From a checkpoint of a small transformer trained on Wikipedia: width 256, no biases in attention or MLP.
MLP neurons of a small language model. Each row is named by its layer, matrix (up: input weights) and neuron, and shows model dimensions 128-255. Each number is 500 + 50 x the weight over its row's rms, rounded and kept within 0 to 999. Numbers have three digits each.
A block is one neuron, or neurons of one layer that tend to fire together. After each block is what it responds to, as a language model described it from the Wikipedia text at the highest values.

L6.up460:474578490553449468514488370476505420568464489400602510491598490503401549428523451589529486477430461480611473533487518527486425530537526510530498437465415480502547508513585588557540528545484518515429475514516483452386447429527520526540421472478568562489393560478482533444487453467382517523473538498521500594543422498491535546536453535473383548482549485408523498506506473547530566479468
Short vowel-led pieces inside words split into fragments, often in names, such as "is" in H-is, whis-pering, Kre-is, "ur" in Ma-ur, "fer" in Se-fer.

L4.up53:509491541473445481440443447520506506473525550431466505425492563445508429493456444528476529518496542504493502506482555491555436538480519541503534477462538478464520509426466415550577502516521513433481585487458508519532523384569478496452564501503490447445530467473500497586516454559511496561504511446467459424557530496579480433548522501541642509539512426532493598500501524456540531473393
L4.up271:439482550472456422508461451459455552440512598518566527563469490483458466449404570580487452506525520557526495502415507488526492482429526611536466515456503475511544525491550533567559515545521507457457457449523554463499528511533542543532505456511517481528488440514464495471481458472461539466564501430517506513565446436464518514541443445452508506561531459445508617449566474512623476547465
L4.up352:517499477499484508557453484476410492456488552490428570527476495399459530473518441497456464559471554537549492502415495426520473555493488563579483502505484448510502612495594523625516506496501496531366434413496526453483529487529511612526522580501525481526502525496541450490477448542510515550454554462491560528521474526487506464529503448385553521537529616529431550457501493492510490568446
L4.up463:446397432523478473557452462477491529528570579541435479437561490529579595499474476392480453510460510524411538470492508596486523524503462584575521481528396406425609454514520538467523574518477498552456464436570420476444502451541502583484509578529473484490419442483514541548468456427481560449438487416448466458545498493468557527540491421513407530608622493418580492480505505508559503551550
L4.up472:505503512508501513436454576495516621485517556554576463512493505459496391430588456536457463515496556460537457513475497531452503582537475574586427522591484432375559624482552518570520559513487461520439501483542550488556437438517547601402488594430488444423438479433523521523503455443480471563445577440518422481462506533490604519595511510491441534502459435490420570522414506441540426541529
L4.up477:512494478576464554508484464539401508554487595470456520559504436371566483628587526430530427450501501498464451500518510433511485544525491475501463468549552463408567470511539485546473424470502437564479520511522499571517556499499525461459473548464480406493476473498530508515480477491491522434403507524585446438560510612475536422510575454529572528515579492633501528530496494543606432547411
L4.up486:547528527526421478525486477379481533472506502561499524431473544436484482465584554609470457517532623484392538553385505506486366544471489607549500465556457517376546538479577533598506491493445454523451479492501417423518495502544523610453534569424480498483473450542439466556421469445521496528450480516569448433533490562555477474387483492523530497466528601538531635506485568510406470529386
L4.up500:394513556567475471553400448431511564490494600530474482424547529430544557504480506515494500415466563421523574485522490441581533465560601529410514500376503499473618550486591543571499459573536453402435495489530607448513489540509494519495532555498439492373591571408519438546508459525505483490467479433601427490541436485499413415519599525507497478625524480484492541444496401512524485531434
The token right after a modal, auxiliary or infinitive to, mostly not in could not, may not, do not, plus should be, went on, to comp.

L6.up97:463527538517482527492379503440540460504437477514438462565466501497393517518514507470531480500584469447458546557496562490495477535526524511433542488546446541515496550521515489604479542553356464543435589521497582481448509549489539514550582436460474474451478564471568500465558465549468648449431523502524464538495460502473530557423459515456527563510578471554498478555477509434505446565489
The second word-piece of a split proper name, often a surname's opening H or the piece after an initial L or R, as in H(icks), L(ut)on, L(og)an.

L6.up282:585512418502421427475547482492598444509502545463516524477449440458534501501513493475540522415421492416491458470452457498559517523504511552561427493563493534526524524514535482507608504428481543435427514518445467464596512476532564545531495605483447521580497533569536475533423443498426488464443548487461451554573488517456436471497483592535561541613530472468462590513513593444504532587522
Word-internal fragments, often in table headers or section titles, such as "| W" of Writer(s), "y" of Party, "ics" of Demographics, "ew" of frameworks.

L7.up9:529555429586449543508498415527477403600516436559498386436495588542617542568528507505484505484499486492458496571413467489507474488478503493619498474517460498441517505497447527541544602495517486395438508577501644544488560577539519451517498607468473472499456484396496475563451462531482537480442496436486532519576571544423456549475516429412535576441446592513562588502497513412555527489496
L7.up70:559519488633525535471438525424624481470536535503447600438499512460454526517576463465504523519556507411511454543545463536472459493493600469517490537441413478435528559433522487561626537512451481420466480454511496471446430542476526491495521556393489440503528474473483480561588496427478529513496592466442420496414505491461520444523526551445476530509476561469609445539529483426459522555421
L7.up99:499533476509388551483458467498503475488450645458462540484478548470505536498614461453624532606547553453518499522501504462459471462472458554552482438443564522526550520584473500561622488505495480457482496453524527509461552570521544559388494520450482491440439458504486509569488484463488557522404459503532453608453522445497552458437500530573575497489505473415548472504411474500520434544332
L7.up143:545475478540494459528453487431499480514449511436472428422553499535531562658619512593620576593515536511503521480509553504484507541479545528542452511432475603521537547524471455535488470555528540478538521431600524626490473591606590549412534504465504531546460564388576462462524448525506551486542499504578417485459533489472509501498450518577528465629502469483501477490487489504529551524386
L7.up152:553491429530496627580474542497589486535447526458497387523506643498491518421519383515527594543486486395539556552524586478579461517574468525559568481543521451461509539483478535536498608517496451498507409569505422467494551493497418577437534546459501455498434479527494444542519464478526536484447518545602463470567481352514489474503508470407508552500515436491488503543500489518529438497532
L7.up263:520459484536526480433436511455462500484599610433409492466591430469544603567546444575539496533527502489467518468420565460489506575483444492543615519539437474521590566574592522595559537430571404472456487420593473540430564558467507558508489559458439421477476483343469493650553460522553522496454509518533429459513501517502508551470534503495483597447444516524576468525427475492591504464525
L7.up296:606536494566514487460416453552479502517533558485441528424434573448486491406580467565569477503500516365471547530556523482431559548474450543522538378504453624432558408597550466539529437467502447515494506598545503572437499462600544513515577574500389538580515475404530501523542484504587518456496555492499476585506537457520483498439458465501551616485494419494558497546550513435510569434540
L7.up354:446504510565419440527497469470541511409512570455578421621438528467410479425426447587514524544498474412483517563402444444517507562470508482557532458471472510440538523466496503477524500522505526524408481459515586480433468442574473458494516583584503488430442464414490445594518458437486523508557571417573532483473571441412502500435536482511507499445420510574471512512539557491595532487500
Fires on contraction endings after an apostrophe in quoted speech or song titles ('m, 're, 'll, 've) and on "not" after modals (could not, may not).

L4.up158:498458519512508566466445463471418522602470463512430529495469526461519531453522395467522521443518493512516488487483476441545548512510505483481474484472346595514499459534577429481466447430450469526483492531552564458530485399473546606585392480465495533425597430430580453560484448475420499491533554462491479487470524543515476465541393475475461576537513516472576498524559486525534457482544
L4.up220:493486573482501490498453420420390515423504463541603538530463505456446530506517531583512509476484572423504536560426426531548408554387563587462494417428495664454606582474577513456498482556516484469434577441483476484489455447478596541386567568495451586426487466493521491472479459522467487506458537397496479493484459548497490519491557517519518468534545521453534534502454526500481488589461
L4.up324:547569511452500556429410500450407551675475500516484530483572460459442482511471431528565451458555478361415604531477522459507490492454555551458530451515489476406611448570534558567480399458512480460406536515458416507412588517439592507490581541403486533434521401436495479593568486501494491473520467473493422503484466411530453534558528559581538546571503527495511536484514574436524458553469
L4.up349:588471510523498473596480420439546470505508521450519463518519442451522559532545466487569448440464388426528498578536537492503401585444501569543552442487381463503564538530497553496513570542552544437495629540519392513468528546415512560475540485468443499453498546500535577518586448569445486492512550499529438479555522635493584478478458500484547546514480440465486580433444494489491461497520
L4.up367:541537483539453515439514420467457615541510475477524501468507465497432515528552494603543510442463482414470499555445428454571483502472539529557523473456499525476549477526511546504582368471487459544508509474519471485502495488463589546490529494301480531537520506513585497523516461550428500542495511364601448454479443456525516538499510516534470506574433506459468567485427585434544483546538
L4.up445:463489551520484412429434518498515494416472482508456465570529544495522489475435470554556522514483539478529527545425498503628421527518475499564553528523486566541506514573467500467505579491526531382477537508449476487530579447412498545434599541405522432543423430542462492470584447577466520437425499420515492523583513496439498560438472603419488513506485503580474543488406417499434409520518
L4.up473:575472594559493531514404519419455526523496535464549496484492531466520502406492488597544581489464548403500485554438577467608387588465543581555499497554501584506460551541623506434571501591433498523396475500515573504554522486404508498424533513467450520495496483487515432581504457440513500479531441460468500472516605534489439457503499498461558544498478487549466533493507558463472475518503
L4.up501:553557506490484491600516492490523530504423560488515509460488607334484457477529531521564484427539521426491456562554536485641468535448496497486500468496539419540493587543484518485524503560501461466439469500515490514452546496483527488451574517389516512560537473531501440528466461421464468494511538438517419445559479488502534476493483487526495461573574367494376470433468505467519442562417
Prepositions (in, at, for, on) right after a noun or verb, just before a named place, institution, team or show: "born in", "school at", "lineman for".

L7.up138:578542512452480512463451400546451449466512479611527576473505581517570512474460450491451586547539592531427525589465441411489519541488451449604463449571442499509558581489585488432553529556539504483485472546529531439546559617469542480489533499476457544506463463535445389547399471493541515442492454543551501581592518422567422454453470582485534543418425458539463529475553504379523482556492
L7.up210:588475463584498483474603517579603341575495515545529436501473444517503463513390463573542478490477527477519531523455514463529519567410511495410505501524476545465490539528439565515485574561486468483462502503542494475515566400475458543443538526481486531594522548556500427452465455484489536577421563422465489524478481447579454501594522513477456563628561575448554495513529440520524543543517
L7.up261:466566531523510545471462528548486507519606475562505516482558553428471631633523412542420516483490517547518480517434472475480484558432421490509562491559469524424505552414477538521492580515572442419518490475561586553576548540429450505596414589543544421507529411561417485525530468551512597494419507429522480502477504528428504603386538442502493573404403456545482486520444491498479507453529
L7.up269:470466521517478439407484439491540455557380551567537549490530554472568541571466464490507528559463585468472497564475524496442536551504463459507457455510452587533498582547470474453589609466570520407530478513454435465566473489446516527508457493487516532517483489498483434639473470500428536499443531409592357539574492504498478480439494588549479566419462405408552546589498556445520491559531
L7.up281:545487507487528520497522409538504509468530552595582388432543417479525490572439500465524550494474444455601636549557482468531487533342483546416495463523535486464478611510512451453488508427600564453414479430581458542520509550486521512498532421479583518510461486486447530451546469525486532448489491479499443487552443515494535589494514445520452527561469492458515501585460471551598460621525
L7.up331:519520536570519444396466501466498519442509535548586605467523473474501452442497443483425475466502517466445468553385596560597575527476465506572432521496457521441457518481446522444552617474531490443447476477481512528589569535529473534479545454499511434605551552579518560456421455523536599444415522444570534574486486539509458515549488463445509604530466578418465499560399464389532584500598
L7.up401:489523430432421551496424444456564483476573537494506543424423487493564574574406574516567621534531451471461520531515492542534571494524519589555491469491434582434495536524504529420529528454503426511447564471511480487534503444509569491574476546500464589526486516492523508538455482492480522326480530531511418510534421444490450551538546527452576530543320464482409559583513662434440529597489
L7.up469:618488441527454478429476507420451427429513534560585531535448457540580528527492497448517553514480495490484570527448429451497592479484439540470461485510477546409545497580475452399590479482579512519498461533491457520503512536527514471492570567467449597521527454501534472558444482469522516562398497541599427519596447499499510499537490385469505588515494548437435531643500467494408497605465
Short consonant-cluster pieces (tr, w, sp, gr, f) starting a later part of a split word, e.g. Sound-tr-ack, Sand-w-ich, quarter-f-inal.

L4.up16:468377522541518588418526484462446489415527458489598421545518455462574444436517534532583543532569512493510477584404566588583526542531556498507468426544570581401433550597539565535441517531538550525494503528539434490384516515526465488463466468472455481551501459485494428608499444462553523532486500519535609582426467518481485392509516423461456483465410527477517507600469564386474458569524
L4.up134:462624542443525587516562429532580505508553528561524550499423535515500498431397543592553538425545564426547517568508574510521432525465442522536479477418557497466516607513515467452537495441573574474465530521497474509584511610500552451399500531448506445553454516410530511400401442512528513509502538488464468524551560506578563398466346481414549516513477458482468449443505563500495461510531
L4.up148:473578496471397499409546528481542432419552546528526609569511448458557493562501517577565613474511561409541509546452484446498498557360434529427475474526464540464561589509486519460504488467512473556501577561576492545510482446435523497476413563404479568580487500455550473391488461445582516517508522595607414546492423516450488522456469553484491529456429569402419518549518528421491538555426
L4.up170:490614506448463505455528459463576469485474490471494535604467545463519544528524486548475564456575518449498499458475641580557493559454413522546530452480472473527512467485550430494486460488551528532520488471516519527520533574580470514438532525417431490517547523436529403436519476525630518507472579583493399531537538467504458519555495559472490505586495437528440446559478543455468455552483
L4.up182:547570548523510421438535505450520453408453436491532500495488502450538432433506563478473543563595548465472520533551538486537545598530461513504513511502559522462529527477516488548525441504525467486556539534512520624576609570482479526488512491519482444565439514519547495429479446549462477510411483508407443455544615505542492467474426628523496535561483468463450623557440584517521503489440
L4.up224:499474443509482523428483532561578494499505593516526519513546410461560512531532455512491544442404523511511504517507571510553531565420549501600506525551461516461464614601469494547550489544582466494423501559478493592463486366470480539430626562512490535479507432503444388549450456501536554533502552473541449491482364540523443522631532449506556572564453478462485522583459509478429490526496
L4.up441:555503547499508520496551537516587426388513557528482597510452460536466544522548502528525578535540505413476552536416514448465651530505354503509475439549480471491555540529460418550562580487488577457491609529474445499514557569512521527449481556462461450472446533483528444457403450471467514436490563542450472538435608631433543519554504562526508486586594550514489505496479585447609516514436
L4.up450:512486546460497484471479566448462476455555534521554533607544487470552475530515452496563578540522492403471493551440609563567452553525417529455510493512546452495566517500516512584583516489453403494501542479449589605562542561473523491438562522343475527569549396465469536505437441434485516527487578511521540464531487495445503450511602528518497524507496571577408470536447543461469469519450
Second subword pieces that complete a split word, above all "ist/ists" after "cons" (consists of), plus star-ring, hous-es, revers-es, and table-header fragments.

L6.up58:514508464514456516497461542477574508468537572471469551472478456471457574489547460477491528580542461525566472516452553490472516556562513535569480431487449499541441625506567552496586511485520430511393524449590553534524526511453494505502502556571400537524472479541494479634423453452557570590559513448585349535548502500484478515475620531451502533488519426453541570467420528490498514477485
Words opening the verb phrase right after a subject, such as does not, would, also, may, must, first, or the first piece of a split verb (w-anted).

L7.up5:452479537541430469484544451476418520511508661516543456458521533461536576519462461558487495486476431460500601489469431513587505503473550474461499515509526535422556495518524574519559497497533505466375580543540453447509577480517511537503476447550493561499493264428556507585508468436458522512469480522539603508544583581493432549557458572550515512456454572530493478473483454557508412518492
L7.up11:490540494482436505494364373544432479518518607562467552548569564536572543532440487434513508499549478479490547525488584512513508497442516576529470416574503497483521491537449538517549599547465464499509507495549517508481507543506432499452456456449521557592500452537443451460462464466441501489459525601540492553531530494504629484490479517448424576459460582455477338542499541428487515476489
L7.up108:515448485519482561488478519429441520568467563609469530500487525458490532512602489501572514452544458478421507510496557578561521498457529541568490546487509414450572453442581559582479553523460459469495540492515509474575574462480546416381533550543562457506407453495480484551526510510480512458411528544515515483546457549470466422499510510511583557518636447474533477457497527461510460533479
L7.up157:476644504476411510482522484466566497552486579498439521516527475428484533579546504662560564432483470461442610587548442424543465538534477450505424515523496470455557611468536520536598479478480443559466480539482466588384507522537579568404498493447466577542484516485531403543477434467456516495453631412515457509552447478429496491548501483490511487458487535508467476581514511464478465532523
L7.up364:464486506519397467441492418453515506452531550507561487526461502518486417537472516565551501473464503405487490557441503417587527534474479406531427434505515573489655482463489541437502541529491507527509470536556508478481502468468495541474603515446484514549510432535524338622524445461518504512466601354492487471524509371545467501518526462496517505501498519475484519524431522413477542498490
L7.up415:567548467575467450533466429390444517541388526591561486489544493424455574443516463563451407489466559432519532513507486468569489527422442516563435565505417531508458552487530450546587526522530413422515597565476467525496466612490550508598494490400459570484515456508483455468535439428560508554441620500549590471523483532513509459492547547486441514602532447416464590446419461498461549499567
L7.up440:501513648474442480538443412389447523534554548491551511524567494428542431465536421495536498493505491492472578538523512485587493522540538484412517453491497491502600530482444532422589512563566478437477541512542479503498614520478594470415495522472401523514490443522577535572457456456580529513512582502490491519511525507538543437480452568507460459449431501461488425582513492414466463614533
L7.up493:430521544559478582493403423507485481609563510543445502410488584502469378543458570520590470454461598436439560565536465532528437538386514427416462557431518461564599532432593390485540514487533433498489473556463510530519515465438547522519532515528537462461438373420591537599541464503496507466535567423403510398516586511612417430579462576553473518450532519490508465570488517485520600467464
The preposition in, especially sentence-initial In or ", in" before a date or place, e.g. "In October 1858", ", in August"; also commas after place names.

L4.up40:464602483542426577505483470503519506631484520544499617520540649497492467485465460487530460527552510465393522541424562416482534512530511566435455424563498461403523536600502473491502416523439498494494527537493497500578518563529591544445498536501448551549559528434565513537515487419412506556403477480540454509481568540527477445519594449539565466541498469475550528420415485474479410535389
L4.up56:519601496438460507487506490518435504551510556504524553499479433534366417571561472478499499453542529447510552556526573491513566572536539485427536510428410561502507509555519592450432427413482443474520546531553435524518513510505529519488501461500420561565493470533532540480570462466437526522429556565451483446517590441508564442507562555522412561517617481471566460503491538539496491466552
L4.up65:478463553476523563468456527571585512542502490527496398516500499423517582516405517548535501512501526396535560544533497484544569538477501544457495501509404578519486614553498449466529481537527507466429630535535467487459518439454529541549599489499520566490482508480615518497526440472485585339553501580472452525537484518481472534465477474418561539557479516495414512470411553511443460469514
L4.up86:437588439572430529476497536429509487553578549520433527480471414555426473560397516534467571497553431486518480557503534502521385533430509467474508503471454418458560547488592452535530581551435476560544477504534558476525495513484603481506490502516378534463493496490532443537460453515483568501459544523456484474422552606476466507384493484524487565565589535551514529556470559548486498520465
L4.up149:479526596509436485464457526480544638442439474521437477439536431334457429551413496504480486406597502406466602467428517492540473506447571598468558496414488464492499514506589599518456498513465416544470523598471453527491566452514526485505519434462463504506508463512509512494410464613428545521488542523498500494527559497528491478455487463449585533538502498560355470557435395485566463456505
L4.up335:416456487540476551453526468468441526576462538531459505553497458465467496554446457488497575438532543410466561517487528494498576496587561536483515382612389470466551520590533470511605408497470445450472478551472459488520542533568614541562539565476532527457560485467516509498473465447490554486484538531517434463482530508479492549403510593437550615617557515518567556474429527510537460518577
L4.up348:517462491552491465481432464468537445411583443438482441469514453484465465498562463468612566518459556521424493519543603602501555558458523527588481462575370455422550487468532483451478473483500523455473513519533490578395501451485477507436519468491474555510499487568565537479537459527484529538467491569542472373560505471511546550498469561590567514527586445485513448466440464468512551461458
L4.up439:413493524531434511537502465384519457584537448540512446503594560468507511477547580431559499588509447498450475535553510521511560524424461486504455409503493430515603510499525513473532508496417396482413532573441538492350519500572602545516558465463413477547559480362592478435480452474531619497486506421450557563482548526393478483445553542475468547517532484498577524533514512457458550506467
The first few characters of a proper name, mostly a capital initial like H, K or L or the piece right after K, as in K|en, K|eith, Billy H|ayes.

L4.up68:518495515552418466488527496388384506463536525525457468490479398498560508514502479511526558417540512524551491503437554549467469534484530445493560482475420426483525513496506504526505577488510433530503540503531466543471539421537578503479480519427510533496532513441522568463534472603520592509432523521542458532461509460474497494454480679496480683505521583423566546413417489522541439514491
L4.up254:674418482547390525501456468452561519438462562480552595619482534416490532528603459492451522590560495500513442492581508491477463488429534476470541417427425455453646503511466473606561466430447526466468511511421494519446484503484591517495542616556462529504507481466491555557503444494513473572424474482561524458505481571505497510508504579462514576537621391405608518536464526531533470577472
L4.up280:581571481538464516557484539556504500479487640478470471552422470518522426486447501585513493453545519437493579515522613444501424513475437475544572472518526507444549589487475602554571530487460501505535507492488417566493454461499542639452533524463460440511414477426519568500487482580500554598462525470483546513577462496619521468599468475486526488457543383524411530498420488508480478505563
L4.up292:434465482453422543493475434454445439566480584550408452442541592501552539463498569577588496499457471431476558674553511507511453532479621470567451487558450489486510510534506490541556543495503495540478564586550481541563448439547556465482562525494529626415551520434572543484464457572516510505486532553452460465527505608514514513446439529362416564512515509453474444417462466518471542556453
L4.up364:568438527499403485488523415439409542492565528524413520507415519453483592575582485469560474489529525411525562531490494504505487526512564500448481495507420450511465469500483484583640537452493455553496483446463468526383455473604557619513590547481468514455424488399544529481514465526496567473474576467476468426541480525463590539553536534327592544528536494427563459553477417487550522497585
L4.up454:478495598493445414483427486413511448420487537532506400602559587480429443486459486472540469526634466444449511504490452473525567505518558589481506516489413492457610521496523567488555430527405609462490432593382451556431472524511574565509507489519549408529488475426520520410593449518488541408453567417529523495505481516524504493527622439463467539512501539526544504515494559509476411511439
L4.up468:530483469614439480493411507474460503476462545502512466622472397483474472529482462539483469561549446442499556515501568533560543538511556437453473433441431503482441452451473510563495470528459479497549519501418557516431431411488476525500446458523489569536522468454607539477476458478473567463424556520560507451520496480550514544470583547445450562440551583502500531448458524461558564534411
L4.up497:519485494446494513541518411459465602541531518562531592543474470451475513492460501474557428481596486513552567441415597477491494547536529605375525440424463442438649489427562519550561459534427468482431480567624482538468528447536595540514499474496489444580525444517488542467549463493465569551448491478486506609480423535500379491578470505529525563494584463447488551501515452420499453535534
Second piece of a word split after its first one or two letters, strongest on "at" in "What", also "yet", "hat-trick", "Whisky", "Heshmat".

L7.up39:513518581543423617545482554521559535480481613450481578465469470465438522511483467494486465471481519468511547420562519421456564556411575535534440431497507534393555558550545502484485508452478477510488547422473554487564501578511528533469555546482552497589556419501523434572548493520481522510511473488550442470475464441475497509508575562522487634473530490485554483523475502468485548515505
L7.up75:469590517534340544551517437467535576496561439611520561472583457474406439556470500484501493423512484509487519563441510436510519543445546489465393496559461505505480508506564542562530469521469441511464500466420474424416526659547500469509451545496506581458540494447606507524600480410480521439538517452583346486484533538473516484487449493590553509531432547546559508543494502501511586484433
L7.up133:497597490511480494488468466467502637445612534547547525521525450450529450535554547621447628520433502539550521483429536566511472525493537501492475468616538528457450529521558409549501450448505519529473428504450426515536516483548555477568477528525452519552467447474409373510484452561572552531537497500581489588484484497469519530453436460510583557569439410478618499472445499441624509574577
L7.up238:510523520499513515550419550475542483523503481422532411540473415454350513466547549548519594440502373427525633471524541553482487514373569553503568467458457576539513481549573535490461453521450494523465492484479536478485486464443581494589517514436582530518555507488507497471449493457489485432501593474480519507460455483474439515541461563477557530495521449412445484499512479538561443543554
L7.up240:493544520467489472524467489449476517530448559567497509537436419412449493506530435516505500562490500456564553544438521434531574533492579537434498381515474512503532539545534468531519505497506469543427581474357524521481514495510506456476565639432420654511581484427592362483556452458495483450585543490515462514481486582476539453560489500570547528573531514503601474504407503497573492541549
L7.up325:504527470484388484486459511480443533520487560475532497494527477383476500487468520539561540522473494428488434497403536458504457540479471474493499403528546481402508566569481565478550524500456399530480502508505454470585550505561489534513587475485425572537502476523501478451429456575467503448486454484493416549538533373490495522612482504537590552535576486460469411502479524501520478584561
L7.up374:493631498452515496544540532429572464535470605435514472550576448500456564521529443502504421520622480466499439574516455426534521606450486466528540490471465507494525459491480473513435467433550513426407581462470514532480583538568549503513501513521484435530542534398535439557468432578492535403502531538509570485553483586466500450510485494490496533484505486505512448490465461501411528454437
L7.up439:473514546528467528511502503505547498452559599518419436461521428469517572582541436579447543510448493428463577459465468561530524522533409478568528470550447545429546499538506465659524455494552492377472478512491595479600471487515456484543481565497493470549463469419561428458485461565520533553438523579578505508515547389544590503469476519473629600527538455554488560426431446530513434479536
First one- or two-letter pieces (D, W, H, Th, h) of a word split into several tokens, mostly names in lists and tables: Dana, Wynton, Thurmond.

L7.up186:505565568491471487572422437459387494448634523526525412502465506474492544431510450561547509521596470409525550481547544453567523554518575541447522495495518527463484515466503576602544469479536520481490567506456558492512477503512466504490535519504519478528501432482471463406435447533454503513583449533432417421519586445520505406495569536483503549556504573593499516468503454545497529507443
L7.up227:342468471544448505459504490459476528514579410573516461546486531412489323498510449478574502580517512514387549515483563448517474507420550524405458508482465487436531466485565424434473503531477510609382544552558436449439528478551524491471574510515469497479456455416576475482455461458498509594449468376570498572508516560448536516535471424489436497573579454483525413484515472540431536508489
L7.up302:478462593504453468516462465542422507435490492601514546448468529455478499503444546467582507473509520545514529530441504497513497531526529547492458530486391491474579579538542582415528487436447440501470563617577455436498460516528531414493538543449553442402540476427466606490488438531520527466465549602467535538553467524475472555459500533578484517549582422451519529489523519432536427546454
L7.up321:496459470529475483535533527485460560549485583549494527513453509498484454467556528554493531524532435402489509523320557515511490561415439467499500463508463501515451496630532564564540583569504535556523561442517435475456556635468532546556417439577553529510530460521522541574551469549447558501439548407585465546582527482491510496497451401483480506475469454408499485542498481475512455466478
L7.up365:545557528537415573445480485438397481616485540449578530522465542467464578451541554534578502525524566478588493520435488465547498487582530466506454452472488526410521526463477501530538450547408437464488534541552492542595509433514500559566431485534471473542457493556604404509517470482494537551339506541479480458581491525478491531562454477504500531560557505492478479370560443495441493566578
L7.up416:557545454566456462480568476459586491619515540401531524500436588537511577473527493553538548474610483482494467542517510552479522511576491523450540454467439504495527492547457516548552511483415500479450562516553403535515500462540561435466468446393556546517543460459515507591489436500421569480551533516505467505537436485575525447529579510575436580569569528396569554514429541513448459494519
L7.up444:497435571478480527546507548322400560515529498481468493498480417507447470531481546479517513502483468529524520480476389553485541547494587562499585481482495548507593472532542555469606433482428538461441541568519488626483465479504575428555438531493526582527504486457601565566427438518404501561410513445553476429566505488490514478479516548417468530589467483394510527459571517501500473521545
L7.up498:556479558445491476449492549493418524540464465453585536460413480564538478536505505497503498428552543441517567514402502530509513603493446584437452524496424497441480461540520505511423540563522520517512616597573515537514493471496577510533510505430525442479502438441466496588480447458467550568466553530412540547534477494481413409477477497535568537558442463477465612612559484487600441620484
Second piece of a word right after a short first fragment, often in names and French elisions: L'|Académie, D'|Urso, L|is|burn, S|ey|chelles.